python train.py --d_model=256 --n_kv_head=1 --head_dim=64 --rope_fraction=1.0 --init_std_qkv=0.0269 --init_std_up=0.0269 --lr_mult_o=1.52 --seq_len=512
MLP neurons of a small language model. Each row is named by its layer, matrix (gate and up: input weights; down: output weights) and neuron, and shows model dimensions 112-175. Each number is 200 + 30 x the weight over its row's rms, rounded and kept within 0 to 999. A neuron's up and down rows have the sign that makes its largest values positive.
Before each neuron's rows, "fires on" lists the tokens most often at its 100 highest values on Wikipedia text that the model never trained on. A number after a token or word is its count.

fires on: " of" 45, " |" 20, " /" 14, " by" 7
L2.gate659,208,151,175,201,210,220,210,247,201,191,234,200,169,213,224,194,191,195,211,154,195,232,197,222,182,223,216,197,190,238,179,205,145,212,219,220,194,226,190,221,158,228,182,186,200,159,248,207,152,186,242,169,180,200,210,228,226,206,229,249,186,171,229,186
L2.up659,183,205,191,139,223,230,204,209,187,185,198,190,204,219,187,216,238,174,243,196,154,192,224,236,164,202,241,237,174,193,229,195,182,222,230,201,163,139,191,178,253,181,223,176,228,223,196,237,156,174,205,222,198,207,255,233,234,208,198,225,211,175,192,194
L2.down659,189,172,190,240,222,229,172,207,164,233,187,235,202,177,216,219,213,157,196,226,202,203,213,178,218,177,213,214,167,173,185,217,191,187,184,182,210,207,168,218,206,190,199,215,252,186,184,164,223,239,214,229,210,174,232,152,186,193,238,197,253,155,205,171

fires on: " |" 77, "|" 5, "j" 5
L5.gate444,191,202,213,213,255,173,216,219,209,195,176,169,213,249,216,175,186,183,239,163,218,189,217,239,273,283,243,175,234,199,210,211,229,158,232,199,171,195,185,160,185,170,255,200,215,236,249,194,160,211,242,227,209,207,214,230,189,214,175,241,167,249,180,211
L5.up444,244,214,214,202,206,177,216,136,210,201,223,165,181,195,204,212,183,213,184,191,235,199,209,172,175,134,186,206,211,191,206,197,179,165,201,177,216,233,199,201,131,205,156,195,207,182,249,142,199,145,243,158,145,198,224,177,220,205,240,254,231,185,194,185
L5.down444,190,226,246,209,194,234,181,201,224,187,220,186,206,197,175,185,219,184,166,219,159,200,219,246,226,183,148,217,203,205,172,180,206,134,245,135,184,197,197,197,213,193,208,188,205,187,223,205,154,198,154,252,155,212,190,240,213,173,138,212,194,177,178,194

fires on: " |" 28, ";" 8, "es" 7, "-" 6, "ular" 5, "ones" 4
L2.gate376,251,194,171,216,202,173,260,169,184,181,228,250,203,232,198,212,184,242,172,205,201,225,178,208,171,204,136,260,211,220,237,178,161,222,227,115,208,190,142,210,240,180,159,160,232,181,213,183,187,206,212,196,206,178,213,235,247,147,230,205,225,190,224,213
L2.up376,200,183,181,212,197,198,187,203,205,202,147,236,233,192,250,182,235,207,161,185,155,260,182,201,149,189,159,208,250,205,216,187,168,249,227,161,230,194,143,230,213,204,166,182,236,227,171,223,181,240,234,166,246,178,216,228,261,179,193,185,211,222,170,231
L2.down376,206,178,188,207,199,185,167,202,201,244,208,199,204,184,199,241,262,166,180,212,229,172,206,174,192,199,214,181,245,180,253,218,229,196,238,193,175,169,207,193,184,231,190,182,178,242,182,158,181,185,182,212,171,212,245,161,210,222,193,176,199,185,188,227

fires on: " |" 69, " Votes" 8, " %" 4
L2.gate138,199,176,188,144,195,191,156,138,180,180,176,165,165,202,217,236,221,193,189,206,206,205,163,233,202,124,178,168,233,155,165,192,180,140,232,197,190,199,146,218,185,200,208,171,208,216,164,197,215,223,139,181,202,182,210,241,167,210,212,192,162,209,192,184
L2.up138,230,177,208,216,252,167,210,181,230,183,225,196,200,186,222,229,168,203,210,172,186,158,167,126,195,210,221,200,229,246,192,172,217,200,192,211,195,164,153,164,208,215,232,232,216,109,230,219,253,184,227,205,218,212,241,230,204,191,195,147,242,193,222,162
L2.down138,176,187,218,229,189,189,239,151,194,197,199,204,216,202,211,203,203,209,152,151,171,168,215,223,201,225,214,194,177,197,233,201,200,171,178,184,173,191,202,210,174,169,218,183,234,169,198,200,217,203,208,194,220,208,154,207,237,253,211,225,191,232,181,213

fires on: " |" 87, "\n" 13
L2.gate406,204,169,210,172,223,176,193,144,209,179,202,142,143,205,201,200,173,220,235,214,242,172,190,194,207,171,174,188,175,244,197,212,168,164,180,240,214,201,187,216,119,197,167,205,175,181,209,269,154,166,242,170,272,210,206,160,186,226,167,202,178,221,197,201
L2.up406,220,183,142,190,189,206,164,197,208,230,186,254,244,235,173,229,216,254,144,142,197,276,234,201,164,187,228,171,265,164,245,252,198,223,185,160,172,132,186,213,231,186,200,272,184,209,190,206,185,185,229,241,193,206,214,235,203,161,221,227,199,143,229,140
L2.down406,190,207,229,128,206,199,178,177,158,163,155,188,214,195,204,169,206,182,184,208,193,168,222,214,156,231,226,202,158,216,235,212,177,200,165,213,200,144,182,167,131,115,163,203,249,189,143,231,161,200,191,176,163,187,245,179,243,229,192,229,212,200,182,138

fires on: ";" 41, " |" 41, " (°F)" 5
L2.gate182,186,181,202,187,191,232,252,165,184,236,207,157,196,227,215,185,204,160,151,159,208,224,139,163,143,274,212,187,207,185,208,226,184,174,227,222,198,238,164,256,146,210,160,189,233,213,201,258,199,232,194,201,178,182,191,188,212,197,163,188,232,245,194,150
L2.up182,135,198,211,208,181,215,166,177,151,258,225,267,228,228,215,210,189,213,176,157,163,258,255,239,179,180,212,231,180,221,282,223,194,263,203,179,170,163,156,240,275,169,201,198,223,195,178,202,149,218,208,237,224,157,256,219,206,202,223,196,217,215,179,196
L2.down182,164,213,180,222,217,207,148,150,229,262,187,222,142,209,243,194,206,174,186,227,205,239,219,188,189,205,222,168,206,203,246,223,145,234,209,190,190,207,204,228,183,198,197,203,209,154,151,171,217,192,210,195,184,249,178,182,236,184,211,181,196,246,140,209

fires on: " |" 88, " —;" 4
L2.gate618,190,190,222,189,216,189,171,153,237,207,192,166,196,211,180,203,186,182,155,194,153,147,219,193,207,193,174,201,213,177,234,218,180,192,209,169,203,233,173,207,205,247,243,148,185,189,227,177,230,229,161,194,205,264,241,180,185,183,157,198,189,202,168,160
L2.up618,245,178,172,201,197,205,197,157,197,222,300,192,214,209,191,187,165,180,167,189,202,173,139,169,179,207,187,197,221,195,224,177,188,171,171,172,238,180,179,245,139,221,243,210,175,179,239,215,222,198,225,155,179,215,225,192,188,183,227,211,193,209,197,148
L2.down618,193,216,206,198,289,158,175,183,191,172,192,180,223,231,170,226,220,186,140,221,152,198,238,233,155,194,183,234,225,158,200,229,216,157,211,192,186,188,185,255,247,221,198,156,187,177,158,193,213,192,222,200,192,210,265,190,193,176,171,209,217,190,216,154

fires on: "-" 47, " " 31
L2.gate394,176,197,176,165,221,173,209,212,218,195,219,115,162,204,249,191,197,210,179,154,221,187,183,246,162,216,207,218,202,208,218,209,185,135,233,218,210,263,166,172,164,238,169,205,218,156,161,181,240,168,190,157,191,204,189,221,151,187,235,194,205,208,205,218
L2.up394,206,217,237,186,241,208,209,204,150,149,191,220,175,220,224,207,195,219,222,225,203,210,235,192,196,150,217,173,237,203,194,200,169,148,227,209,225,149,234,166,184,267,181,204,173,240,230,257,244,223,237,164,214,141,147,165,204,164,193,219,186,174,191,251
L2.down394,221,203,186,189,186,202,166,181,217,216,250,155,227,172,220,219,202,160,214,266,218,199,180,186,152,203,172,169,188,204,231,175,251,229,203,202,216,196,232,268,221,195,212,204,184,230,163,200,176,194,150,175,110,228,298,207,163,170,158,168,210,187,214,212

fires on: " 0" 71, " 1" 8, " |" 5, " —;" 4
L2.gate330,229,218,197,180,230,198,195,206,226,187,261,138,231,169,233,215,150,215,209,196,214,192,186,213,218,218,157,217,215,236,174,252,173,184,175,208,240,167,181,199,165,219,228,212,219,204,246,239,206,247,196,151,205,231,216,192,221,198,220,257,194,213,194,166
L2.up330,181,191,235,251,194,186,207,176,190,185,196,155,173,210,203,204,180,212,188,222,168,191,176,184,282,150,189,232,215,211,151,214,197,185,144,213,218,202,267,146,176,191,206,152,204,208,197,218,237,213,137,208,218,159,211,142,229,226,211,272,214,172,196,154
L2.down330,162,183,218,215,165,248,174,170,176,217,222,176,193,247,245,225,173,181,184,165,220,207,185,197,208,159,191,171,264,206,188,213,246,148,169,146,217,211,232,209,230,213,186,182,270,188,167,198,226,210,185,207,190,216,142,162,193,193,249,154,182,219,260,219

fires on: " " 53, "\n" 18
L5.gate319,207,219,186,162,250,174,230,176,188,209,187,186,183,134,215,249,222,165,169,239,195,125,198,187,185,171,181,175,170,189,195,198,203,130,260,251,192,164,156,228,184,233,186,223,161,144,243,154,265,241,184,257,181,208,252,231,225,224,169,222,162,203,188,188
L5.up319,249,223,194,142,179,182,211,194,215,170,143,191,188,215,244,229,191,204,230,211,215,169,211,216,162,183,173,219,279,269,181,240,194,194,171,224,187,217,248,199,226,232,207,191,203,186,231,132,194,240,258,241,167,219,207,160,156,173,221,158,198,205,173,203
L5.down319,209,197,207,177,162,244,228,162,198,166,225,259,146,206,192,184,202,151,230,225,247,198,182,177,231,187,181,197,191,211,261,252,203,250,149,219,195,213,209,174,206,250,188,178,161,228,161,189,241,139,215,155,163,226,238,159,172,164,232,255,216,197,180,230

fires on: " |" 55, " with" 40, ";" 5
L2.gate702,199,105,189,195,215,173,142,190,215,222,209,191,151,157,196,173,171,180,192,248,171,151,181,194,162,217,184,156,161,207,247,196,239,176,210,214,238,245,204,202,148,261,238,243,184,171,201,226,183,167,222,177,222,211,168,233,222,178,178,166,198,235,219,157
L2.up702,231,236,153,215,226,203,203,202,219,193,209,129,214,154,197,224,158,183,147,250,157,210,266,153,176,249,176,147,224,167,165,212,157,147,236,235,237,212,194,154,178,205,210,148,233,236,172,204,181,205,204,161,222,216,198,166,166,213,166,277,217,136,180,196
L2.down702,236,222,214,195,195,182,201,183,154,168,216,204,192,226,165,228,173,177,204,267,214,177,238,158,188,194,202,182,235,185,193,176,179,163,238,198,189,175,212,208,198,179,201,191,285,228,176,190,167,209,206,166,214,158,192,182,205,176,213,205,181,169,217,179

fires on: " 4" 14, " 3" 11, "3" 8, "1" 7, " " 6, " first" 6
L2.gate183,156,213,229,128,264,223,212,161,197,170,238,189,175,184,260,225,232,206,181,199,219,224,237,222,190,263,189,238,185,220,203,144,258,190,156,212,182,143,205,149,138,210,204,204,215,161,247,191,164,193,235,175,217,204,215,197,240,128,222,192,203,185,178,204
L2.up183,225,211,211,173,214,157,196,217,238,237,224,222,200,152,251,191,135,230,236,243,168,176,202,176,222,200,232,173,196,165,176,121,247,169,212,164,205,171,240,188,174,214,203,219,137,198,253,201,263,206,231,169,231,205,202,129,163,181,174,179,218,191,182,202
L2.down183,175,168,192,167,253,177,190,163,178,126,187,158,192,258,180,196,294,176,150,158,219,233,216,198,206,199,183,245,243,191,228,229,236,169,198,216,216,173,189,238,165,176,259,225,190,134,150,214,190,191,165,210,145,152,185,230,273,186,170,187,215,217,194,240

fires on: " |" 68, "\n" 4
L2.gate460,178,207,236,192,232,173,169,169,208,221,228,164,180,234,228,199,171,182,175,181,181,181,175,230,174,208,186,197,195,153,198,222,185,184,282,229,216,183,190,215,214,282,152,169,192,234,203,240,210,218,194,169,226,194,268,183,176,219,144,218,241,207,168,151
L2.up460,193,272,172,196,178,214,179,246,110,166,171,172,170,149,199,200,188,200,166,240,179,192,208,202,175,190,204,273,181,208,191,177,214,191,171,226,146,233,170,203,240,241,208,206,206,201,147,261,213,258,190,183,224,194,186,171,221,145,229,136,203,191,214,218
L2.down460,206,163,189,204,193,175,201,230,168,142,233,215,197,168,186,187,198,205,166,161,197,174,228,192,182,199,225,208,167,196,225,208,217,228,237,196,217,203,152,205,197,179,168,223,196,205,213,204,223,212,217,205,213,188,260,201,193,232,210,177,195,199,180,218

fires on: " |" 46, ":" 33
L2.gate533,230,219,207,178,233,201,194,165,238,204,238,138,186,185,277,176,149,201,180,205,205,193,201,165,214,189,175,150,206,210,186,216,217,170,197,219,213,198,195,163,147,268,213,222,168,218,275,213,269,185,190,194,201,254,214,232,175,169,198,203,206,162,192,143
L2.up533,223,250,161,194,198,158,201,219,168,178,213,157,233,172,214,151,199,195,206,185,210,252,240,212,255,194,172,223,249,206,180,211,160,233,177,237,177,192,172,138,223,240,187,203,218,201,206,229,208,240,219,222,180,189,157,195,192,196,197,231,242,195,227,165
L2.down533,184,200,219,226,189,144,203,179,189,206,199,181,205,213,202,158,176,218,173,171,194,209,230,183,170,195,219,196,248,157,237,187,181,236,235,189,161,164,214,196,182,237,199,217,231,208,222,202,216,178,214,188,195,209,152,231,243,197,178,212,191,227,227,233

fires on: " |" 82, " No." 5
L2.gate295,222,183,156,155,222,179,234,152,142,168,194,188,192,228,247,213,152,163,206,199,144,243,207,187,165,209,219,161,194,167,265,251,150,207,153,188,193,225,203,219,200,232,217,224,175,187,178,210,162,231,232,224,159,189,225,222,191,175,212,221,207,238,212,224
L2.up295,222,206,169,147,237,231,228,212,178,242,233,197,232,190,183,244,148,255,238,223,190,232,189,221,214,233,173,273,183,216,212,192,164,206,192,170,215,169,163,220,260,187,142,213,198,121,152,175,204,148,204,240,205,216,177,214,198,166,268,209,283,179,232,225
L2.down295,218,198,179,178,209,200,202,219,213,243,223,226,235,248,167,215,216,228,228,232,196,261,177,182,211,226,173,222,158,197,214,207,147,176,166,215,179,155,194,219,166,188,208,220,176,154,168,224,212,173,188,201,158,226,167,203,208,215,263,230,199,203,178,222